config.toml
n_head = 2
n_kv_head = 2
activation = "tanh_gelu"
norm = "layernorm"
norm_eps = 1e-06
attn_scale = 0.125
parallel_block = false
init_std_down = 0.00932
warmup_steps = 200
final_lr_fraction = 0.0
seq_len = 2048
doc_mask = true
steps = 12121
MLP neurons of a small language model. Each row is named by its layer, matrix (down: output weights) and neuron, and shows model dimensions 64-159. Each number is 128 + 24 x the weight over its row's rms, rounded and kept within 0 to 255. Numbers have three digits each.
Before each neuron's rows, "fires before" lists the tokens most often just after its 100 highest values on Wikipedia text that the model never trained on. A number after a token or word is its count.

fires before: "==" 22, "-" 14, "The" 9, " \"" 6, "ing" 5
L4.down218:120155117091141109116119172150160108139100099153122108132104152103139154138117127103114124171085143150102104129105100117132172121145155125101122091149105158149143149120104130178102159112146150160077164113143151165132115118160112174114116111104110127099089070121121143134131175142093111149

fires before: "|" 83, "|---|---" 5
L2.down374:160147122134162154125144168142159167114120148146106110119138115110125114095102133182157150129169120129153128118159118130102142145078132115123164104130175102137095114107107099130138153120144119131162072139118109171101139140139118124172091125128098116135122119115119158104125099139126141150

fires before: "|" 63, "==" 6, "===" 5, "=" 5, "|---|---" 4
L2.down356:156132129129081174113118162069136084160167117134144135150114099133140167148131136125142139148080096094118088145085134158136169109133098153131133086115112128152099166147191128121131113113137155180117167125137137109106179122140097109112116123154138137112148141120125112109110146138159178109

fires before: " " 79, "1" 6
L4.down63:137149147115130151106116164165118134111140126131112131131105145146127118159148152083132118172116106083086067101120121143155160161130116081116096165147127129097133092122116111136156117099119163152136089077138119022122088109145141106146121159160132171140111116159126098104152152139138137147

fires before: "s" 59
L2.down319:138108175081171123136192131144144079124106090133191095141124115127137110126120165100137118146162094098127101134120167108141104156145114133137136127132102157115138168146160132120084105121132070151133132138101102145136137158093119093105119113116126143092132148191139082128090096107107137125

fires before: "n" 15, "e" 14, "ing" 12, "l" 8, "er" 7, "s" 5
L2.down239:120142141080154144157111134145148166122118137170153118087156103109159109116148129142126122124144096183146106093147137139095157132170113088111156107102127133143099120144117124127134142084104143096140093100071133110087149134163135103152095144115135110143089126105156134105108116143148094125

fires before: "|" 69, "==" 6, "===" 5, "|---|---" 5
L2.down129:156136157109105124073126063146122121134125122152144104110122151158110100153133099147083132175150133132173151125133159112165096122111105153145106151111154121110101093154161089105124151141121105158132139110126089125139093151170167155086141131122134139138142141125137143101131139140119130134

fires before: " " 18, " P" 11, " C" 9, " S" 7, " M" 7
L4.down34:150129123188143156082106140166131101127122099128122132120080076070129126140104109135159112128155124158066122156163096110102146132144154129136128115140194114091082120141109149116096125099124136150113119166163109124132109135158102071156127126108165147135163160111141136100099113138145149119

fires before: " |" 60, "." 7, "," 4
L4.down13:125132105120174068120110147120105131127117138123113133120120123084146098105157137130145092137113150152127122135145145167127111135151147144118114112116166157081126143102138119187110116154082126116123109124133159140168122124110128138163156108163163117137135133156144095097119169113150125099

fires before: "c" 13, "d" 11, "n" 11, "s" 10, "m" 5, "re" 4
L2.down188:103162155147134114115098110147154176138119147107100127109129137144152184138103164165129129161101152130213141111085117144159156103089103113124117127125088146157125137136088168133101124122124110136128139131158125110131128130097095085097103098162167126144106128115144134098117144147143139177

fires before: "y" 14, "r" 12, "n" 10, "i" 6, "in" 4, "k" 4
L2.down394:165146145126128081110104142103133150121149124155155084175114095153109121139104117101164150137077080127153172155140130141122128117120107108149095155106141120130135128089110111141125150128156142091166132111163112170111121053141179139172166101170135129149147134124089102091139156162147115114

fires before: "-" 85, "|" 4
L2.down228:134118152166141148184122139152143139146104106139101105156149141106077128111091079104163129134126148138102146114102125155135164098153089128094134064114149158149089095159103110134141138124113085114121129128113133175154080084144128154132100114126128093144164141142129129118084162153134120105

fires before: " " 39, " |" 10, "t" 5, "s" 4, ")" 4
L2.down140:122133128178127132153120142112137100129160114096133124093123122162115125159127140150172088141133123117119112120115116113143169166118101118159154122075087131105159093082110145159118140134157104085128081096127134124114153115122149165187106119116147115145071126149162125096100146133108104128

fires before: "an" 14, "un" 12, "o" 6, "u" 6, "a" 6, "od" 6
L2.down615:133129081159135123146129165125145200121126141132146150123124130133108127168139109092134160126131146104122171117153090124097133169147115063172091143097160120110137104101118066140148131123141143142097158137140124115126132141130143124128137130140112138106110110132135115118135157130092108115

fires before: "-" 19, "==" 12, "The" 8, "M" 7, "===" 7, "A" 6
L2.down498:092110132111107139133158123167129096131097104078125119129143129139131169153153144126128156162178084140147135121127144095061093104112130141118149142163141188096151098155112103078119141119111114148149131082109106189133141086107133112106129147158149127098140110164101103120166136149157092117

fires before: "|" 85, "|---|---" 5
L2.down180:134110085108135174101123143064165150136120133164133105135130144140110116121135121125120147112151158145131099147150118104082120156107127125111116144147111116108127119134110161126159111134135124124183097135104152126146165153120079128144141129173116121122154121139104105136164127106163122113

fires before: "t" 22, "l" 12, "ar" 10, "ation" 9, "ly" 5
L2.down479:147135170134098131117162154123111151133118110143118130125115143096102114088115159168114116105135148152096109152154104115134132101106140110104123102176126116124145124182099118103100162127142183125127113138092133133166110135103143092124142091086133162135116135147122104086173111139139165124

fires before: " |" 15, "1" 11, "0" 10, "6" 9, "3" 7, " " 5
L2.down609:135134106164128084087119111132135084131153145108147116153084115138154153162116144146091104135167107084120149136116093083103148103129134127136126150127118109122098130148098117148142121109088142130156178138171098140140107120096117128136135072136168123124189104088125108144126108071145125110

fires before: "re" 22, "is" 19, "r" 17, "an" 10, "ir" 8, "ou" 5
L2.down579:160117167100128128138152124119143154132113111171126134110122091096142150087129108107126087139128154142094144150105130130095130160111100121096118113124132132073148142112145148123092136123102126146116112084125155124112128145085170106121073107107149113120112137120169100143149141097138132130

fires before: "ork" 19, "ear" 12, "e" 11, "u" 7, "un" 6, "a" 5
L4.down362:147127105141137162132146123110118186098178156141092108073129119119126139144115118119110173109142116114170137173156076160150164129153115125128123135087088119165125158062133102136113081147156127063126141137079131125138123128149116143128125140152136142122154128099099132165124121098104145120

fires before: "|" 70
L2.down572:157162121118123100140165113126111137154112139158093132145146154111146149106117127149111128083110157113129135134110168149151144147109150086104162107130122099134118102146148118117143163137128113108126102126135141154092141145121104147146121114125114157115151125108098094163131132125160144122

fires before: "|" 74, "===" 6
L2.down403:124136111136102142141109083136127133157113105108094103079116147128130126095132138127135103127141159171137080129135138143112106140143166156146114116139112139151144123118113116119132125139137129112135119129119138085103147126156094143114177139125167185129187161083116117073127121166123149089

fires before: "e" 19, "t" 14, "k" 11, "ip" 6, "ro" 6, "ian" 6
L4.down385:104164132155082131114092073105132107143159145145107159124109142125093168103143122088128155158138091170114124127134106097149096134111125120133104145163127123198128218137137144085119136136119156117139121116144125146151069119099129118121130116125115107139139152155099160119110084116113167149

fires before: "e" 22, "t" 9, "ue" 7, "\n" 7, "ic" 6
L4.down522:065149110109109102147161112119163145103147108109152120168133120149131131144177164097070114129086107140134081178127128097166129116131087113132161130166118119128130133181125171125118121124184128130152170127120117092102100086127111121128177111106097144128126133124098160124125128134126131132

fires before: "\n" 26, " |" 12, "," 9, "." 9, "it" 6, "y" 4
L4.down135:103163112154161102117107091118148135072116128127135105145141115085105151086131154141155082076128119071145180099113077130099152123158101125125115124181140097124094139160119135159103149119108129153110171087140150138123146139113134130131141125146111099153139132088124131116133127102141127172

fires before: " " 51, " C" 7
L4.down57:156098097116098107120113071165084105128142098143146171110143133135137155173107134113117110103123107125087121136121105142126073135164116128108126183177085114142131134130099156119105140139105146120156137147162097149117141146137105152111108147116161122094149096111126125130124144123142112168

fires before: "|" 82, "===" 4, "|---|---" 4
L2.down86:149135142121118082153109137133120168107116097155167125139137130101050161105121152158103133162133162096115092126132117143155101125110125169142142182109126098132123101117109152159123140145170113164120123149122136150140129148123144127141142121152112129170118148132184151149115156133121098136

fires before: "|" 27, "==" 16, "-" 9, "===" 7, "The" 6, "I" 5
L2.down256:135133101128128115097133137115126108107124147103122085143133112123115130113130172091118096144138087165149094145185143097156152132115139083160085123136155138151125113151096136154126124157114134125124127083121123170118120103121133154161148124132142126170153114054158160134132143142114095137

fires before: "|" 88, "===" 5
L4.down200:122143082120116135103133100145086131119110079134119166178104064188143136156116123149138120145137162138122131159172142149132088130130100143161086113107117127152132116116112140125155118141109134062144128118144116124142156117143127090138143126149080143111150065161132135105123120141101145130

fires before: "|" 44, "===" 11, "S" 4, "M" 4, "A" 4, "an" 4
L4.down1:119170142093108110106135154141103168146134107073076124121138122113094156140092051079123154165091079144155156162132128105136115089111163115137095154111121094156123150146106116136112122137114141138095112150147122115087175127115163092101123163143120119146127141130150144103106139125174114152

fires before: "|" 68, "==" 6, "===" 6
L2.down402:160115133107112147160087134165101140159107152127150150089114139135106107140095133091146142111153156117137104074162111125144116102111135153095110098161153102124070163131107148135187177131127093105169145139128140097084144155162129102183156092070129148123138132102139161120141111128127139102

fires before: " " 55, " C" 6, " D" 6, " M" 4
L2.down244:126121096164123128073128142125128158143161073189109127116110108154141182158164112112151134140133139089126095091157081128121128123140103115166091124096085093103133161140114144117134127162171157163132129111118102143113150123114134137167152101137157117146116164124113133109126146147149131130

fires before: "d" 23, " |" 16, "1" 15, "2" 12, "98" 6, "--" 4
L4.down346:106143125150141144120125134077125134124097138105141122154098156115098130144150106158164144109168202099180127138117152099121108115133115104127127115120104179097120103095094160182158164138139094111097114103081121126125124117137172143154115105124143116100136119115142131125120134136138119156

fires before: "|---|---" 25, "ion" 13, "o" 9, "|" 8, "|---" 8, "or" 7
L2.down293:114103169167170141112129147132114115126121122132125115125115156108125151102133102114121168128119116139088138100151168121106111149139133139168148085178123142107123130099118131165162132143149153145111140157111097156159139092130117134178117133104109100121121135146150089144068091169133125165

fires before: "|" 75, "===" 8, "==" 6
L2.down625:135138174136136143095134121138116132093127129109119126103165132092124110103110126182112176093141129140099159119143216147106148159144110121144122156101147143138162143164120116106127091183147107103115098120090117142063122153127097112135134146160115091136086134129145116162110141143090110100

fires before: "|" 43, " |" 15, " " 10, "am" 4
L2.down492:118089152168154145115110167135108092143134101121128079077152164134120119141120112129128119146121144126171084099114124122161112131129131147107149136141160138141139128127067077146144153156100139145153136124118100112090117097123127153146130154142148166133143090142136124142126147102098151145

fires before: "t" 28, "w" 10, "ter" 8, " S" 5, " s" 5, "ts" 5
L4.down161:113136137109114098145142133165073126179070113100140137157108110159143138121124106129104136147157128153139096135112146140094127113087133141102093137132134142157129126139134144137114127126114105111136098137142141145104126125149119130100165108156119141142140155115110159098136129121108142116

fires before: "er" 14, "en" 14, "t" 9, "os" 8, "ear" 7, "ro" 5
L4.down548:106126130124134094153192137146106144110153116147133143143120130116152139115134150105146156093132136163126091118168144087125128146116132155151130148118134136162144126097073132166122101103107156141119115122141131114142119065173081106123115096135097118094125118146124137111083060139093126161

fires before: "|" 83, "|---|---" 5
L2.down508:125112128152096137123136150102166118091112121170129123101121123143130140140130151124123141120164141123132105123138176133099128146123139194106105157117100114156155148103122143142080136109138173134153095154137088100091140111133105087159092120117110142132164106142109137123127166140159112128

fires before: "|" 50, "==" 6, "=" 6, "===" 5, "T" 4, "-" 4
L2.down144:126128170111087164084131121165089141124113122144153160150158141134149122159133079144160119102178083167112124125123142124116138083144139091145117174157173119084153120123150109101125128150136112151156112138121161094120112142137133149105101140128148162144125117128124115118119111116124154127

fires before: "|" 86
L2.down65:095109140127171164102144125161107128095136127167126135142121130154093129150167132129163099164151116143132114133151145110132106140171152114125196123146112129138125157142146116122107133119174158116124104155126111140134101097120125143124134099061134103128095096114106108129177162090118142136

fires before: "8" 12, "1" 12, "7" 8, "9" 7, "6" 6, "|" 6
L2.down416:161159097100146112146130110106140127116099139125152064171133120151124126091141117125125153151124120108119132129131161113114129102140097138133108138178137126150110138102137126145129160125118140086071079139094118144107129082151111112132078133153084126067132093164140150102116121160140141140

fires before: "\n\n" 29, " The" 11, " I" 10, " A" 9, "S" 4, " H" 4
L2.down454:141150105131130115111088085109148127112162121168108077117110152124140125123120117102190124126115113103147112100122121100078148123137099135170145116136088124148139152156119129084126145117112133161107147118095150160149136127143151185129080130134129157135134156108138116097090153145100145108

fires before: "|" 24, "-" 23, "==" 8, "===" 6, "I" 5
L2.down540:137174121118138099135126140135161130136116083089158116118194146111054156138148171143133141138102118097115081155138153096119132104136095149136118124162161132131118116109119109151150097145127129107120121174123112106151140113092118133114129131106146151165109145107143125145105107110108144150

fires before: "s" 64
L2.down422:142111103093145131161132155138139140128142089113172148147134135146122111137131133103121129135119102136123091104136167113136120133198134147158155122153085154111134180168093116104109124162166111109092110114135127109122189140134132135107165114068143096083181113089126087123128103080133167148

fires before: "t" 18, "th" 14, "s" 10, "se" 8, "d" 7, "gh" 7
L2.down243:131091121127137136135124159120097121117115142133134138125130091143106116093142131160137130084161132108115129103128125139192154130156132089138148117180157114117083158166117132122100144115120127153096100094122179105112125092118105124121135155148143090140108128113137132139190129154158169096

fires before: "==" 17, "The" 15, "|" 15, "-" 7, "A" 7
L2.down60:114127123129159142152125113135106175137075135099117171121121152140160157150136142136121114147159156141154107118144161149147133100133093120152110105101142132155094080152127137110146123148104117154137160147106120066144092125159128090130146133122121120129127142122097123127146118138091118117

fires before: "-" 15, "==" 11, "===" 8, "|" 6, "The" 6, "A" 6
L2.down177:139163127135159144160123172155085133116166123127147184158158103125127119115104146152067129138156088079111128118119118151106189127147137122176125122112117147159153101155153140126097128166099154150113110105175111087102138102112109100133130113125103090109117114127137142118138172111122140163

fires before: "p" 28, "t" 13, " |" 9, "ec" 8, "ist" 5, "ce" 5
L2.down182:151142119145096106122137115097119104102134117155099161103182152140064081122110122138117135116105125106158095091141127140145127140170132128138154169149129171118136108148114122072101071078097158161123144106140158133122148144115100147122083093132125137122140144151153096135088112107111149167

fires before: "t" 42, "w" 9, "ter" 7, "ts" 6, " s" 5
L2.down514:099188174141098097143125126123086142076113102086086151114137109120178166159114161113133147152153098138144095086099147121116128166111183157152153138159135150132132178121111115127100090140084147130147110120132101117122109121154139142138117084121097149127119126137142148121142108161125123155

fires before: "|" 79, "===" 4
L2.down398:088121146111149165085103138120103150139114114112180145124054112138149124111116131134127137117129160157148107130122146150149124118131137131123104126125114154159108110166119111148110135179129145131150138144118132107139126107124115077114156139142123130139144124114090108114154092117150121117

fires before: "2" 13, "0" 13, "4" 10, "5" 10, "6" 7, "3" 7
L2.down515:131116120146091127157131112136120130140121142136117126130091184100099106132114111121116133146138129087107158139112120096145139112154162116098144159128096097156121116165162158127154103151113100137099135141115138114128121145087151094091156145140128140101152158127138134094121159136111079139

fires before: " a" 15, ":" 12, "\n" 10, ")" 8, " (" 8, " |" 6
L2.down250:116154128109154148097143128130124140066133115102130088106106113156118155098124145097112106133139175127125071136103112112116161139100156130089120151130113069114124108153110147151108168138105143114160146115085133153103167104156144119143110122102137136158094103112126166100125109110139155138

fires before: "or" 13, "ord" 13, "ut" 9, "og" 6, "u" 6, "on" 5
L4.down230:133143138156162113135104124155123110092187083127149120125085133143069116142127127103108097155148139165134176145106122121108171113070099158117153103079137116132085144114135136140118120108111137092145135122092133114156152122088124147127091150122138128139113119117148107148115141131116115138

fires before: "g" 17, "th" 9, "t" 8, "x" 6, "l" 5, "ter" 5
L4.down27:113135160117155059157141197092060119190134170121120140118157127108138155124118122137131150136111139153128076112168150099098136145140136171102150146134142124121132125151111144148138147114111147131152137119142108138138116121130107105137150138114092120094122126174123102105116122187054174137

fires before: "|" 77, "===" 5, "==" 4
L2.down522:165141153158100125123113125128166108130103121134129143138101109136126136138105123107121134124120123151160095143136082091105145159115155116147125128141128132131108184160126101137115133123100121149161114145092120118091123167108129093104175138150168134098142146128149105158108096134136111117

fires before: "|" 78, "|---|---" 7, "==" 4
L2.down345:112123140114140117171147151121130128141103107150125140121190124121084179172143151136145091165104151130163094119163130126131121099125114180144124122126171115137177091086129109124157113177104098139123159124149124098125112119100159140137119114099114067148091134143149141123122127140137122152

fires before: "\n" 25, "\n\n" 22, "==" 4, "R" 4
L2.down583:152151122131070116119171110111136132103151115176115098158161108125129085104115117071172123182158149135146155075144113124125097155151112122118139084148143147105074106107127105116152078107100117105098165101118121174149119127137139147133144102088135159122144118120167122124142118107102158090

fires before: "p" 33, "m" 19, "b" 6, "mer" 5
L2.down246:148136139078126143128131121088155131148075105088098125117126133154152134141140118120149099126141123108117137130080124126148168143139144124112129140143118121107125117152103167154083140109115105145165122144144125143105142136139150134114155108116135143104092122144108102110099105097136116145

fires before: " |" 34, "9" 7, "6" 6, "4" 6, "," 5, "7" 5
L4.down106:155121120109120113129117137116112180153121136119133145090134067154112118144131114132137168164069147098120093096115099138114163153102081132147111120148171113148139141135160125156157107104104137107084107110148119119128053128129109114135117101133146124163156117113161142094132157164143116133

fires before: "|" 89
L2.down195:163152142103103117127087124169107127154091105122167163136148149115147146160134092187128142102114140086162161122130137125111075120086106129115115121155093114117116107163073119115086149149127192091142135152094162138140145125114163134129172135120149107199136113141139112164149135131134129156

fires before: "2" 16, "6" 14, "4" 12, "3" 10, "1" 8, " |" 7
L2.down220:107147124136124088084136125088166123148151125147124088125133131169082151129129143082166139084113119087162103111114105123165082112175141125181146105097121137125164181142145155083148146165118138122139131108157109157087167077139110150153122127149111102139188152118126157106140169094118136099

fires before: " |" 44, "–" 13, "ic" 5
L2.down25:153145138157149107139111141121092158134124095160110150069146100152118124135122148124146147124111119101136119144152151154142136153125117132117139140111166163125107137171121128145134112107089084145123108150174167129066144131107138110119126159094085126153152194190139093101115117192126149143

fires before: "|" 22, "e" 14, "a" 6, "on" 4, "m" 4, "at" 4
L2.down17:137163085140108122073138123185062111163132129132119119138165129140103126116137094085135105135120131145135114155113113157095163167122124089110131134110179163082115164142142112117121148125164175081129123119154151126138098128135110155124128104115127142111118142168092109132134152154129129126

fires before: " " 21, "\n" 12, " C" 6, " D" 6, " R" 6, " P" 6
L4.down512:136175148166127137133067110143095098141141116106127167106139082139120113141097146152117109144151123139163134136138159114161133168150128160159137171135140141127120125136090131114124147143124129142143158105131091115127138088135150095137112129143134103140078126109134103169132123166113140132

fires before: " " 82
L4.down43:146111138155131145116093155166154137155096124090120160116105076146175182156157111088124123087083148135123110119155137101132147174104114129139078119116101116128146100097110100133120145114118131097145115115159127129115094140142136162149115169103154125121140069121142137082145155130105103114

fires before: "he" 15, "on" 11, "ork" 11, "r" 10, "e" 9, "ell" 7
L2.down240:155085113141141127113107098152118140161178111139106108117127085113108115129131158121073089118087130126132097122127144107143124077169123124141143157113152101151130112133150132077141104138130176131128115185079142093127107088108101124118115118116112154114150154139155107150110109090147091122

fires before: "-" 93, "|" 6
L2.down568:134135139150150162141122143157150140138105095129082151105150121113125155098140111128130114068108148112132106141114087155144160161137112123147135096125124137134127102161153145123127148130070114134146136120094185123074142076169120142143100133127149091163126111124112105120113146119147150174

fires before: "n" 29, "in" 13, "g" 13, "an" 4
L2.down556:163139166111119129139108136120105085134146161143138130098130105168101168164134150118132164122135112086114142121108110118110151137113116153112109177144162117116124136117123134133151141178167139097126168143128073101161126078164164163133137071098094140171130120109123145115131100122162136098

fires before: "s" 36, "e" 8, "ent" 6, "ar" 5, "al" 4
L4.down147:144163117157109158088148107119186104111089145160132118133083143099121128128150138126130149101159134090098137100123167122139127118201102098106140122115119134079101145111176134079132109128147131143131103137135133152160123093103136140097147077118113135090055152129120082158125147136128140127

fires before: "re" 12, "r" 11, "is" 10, "a" 7, "ir" 6, "an" 6
L4.down594:150114110089132145129146126131125125120124137141129141105112110124134155158189129121157124160160096181175107129089139137122125127123150120164131112111141178141105090141127146113136113131093096179078092126129125112129143148144201099130124105118070087093156130142134061151156158162137165144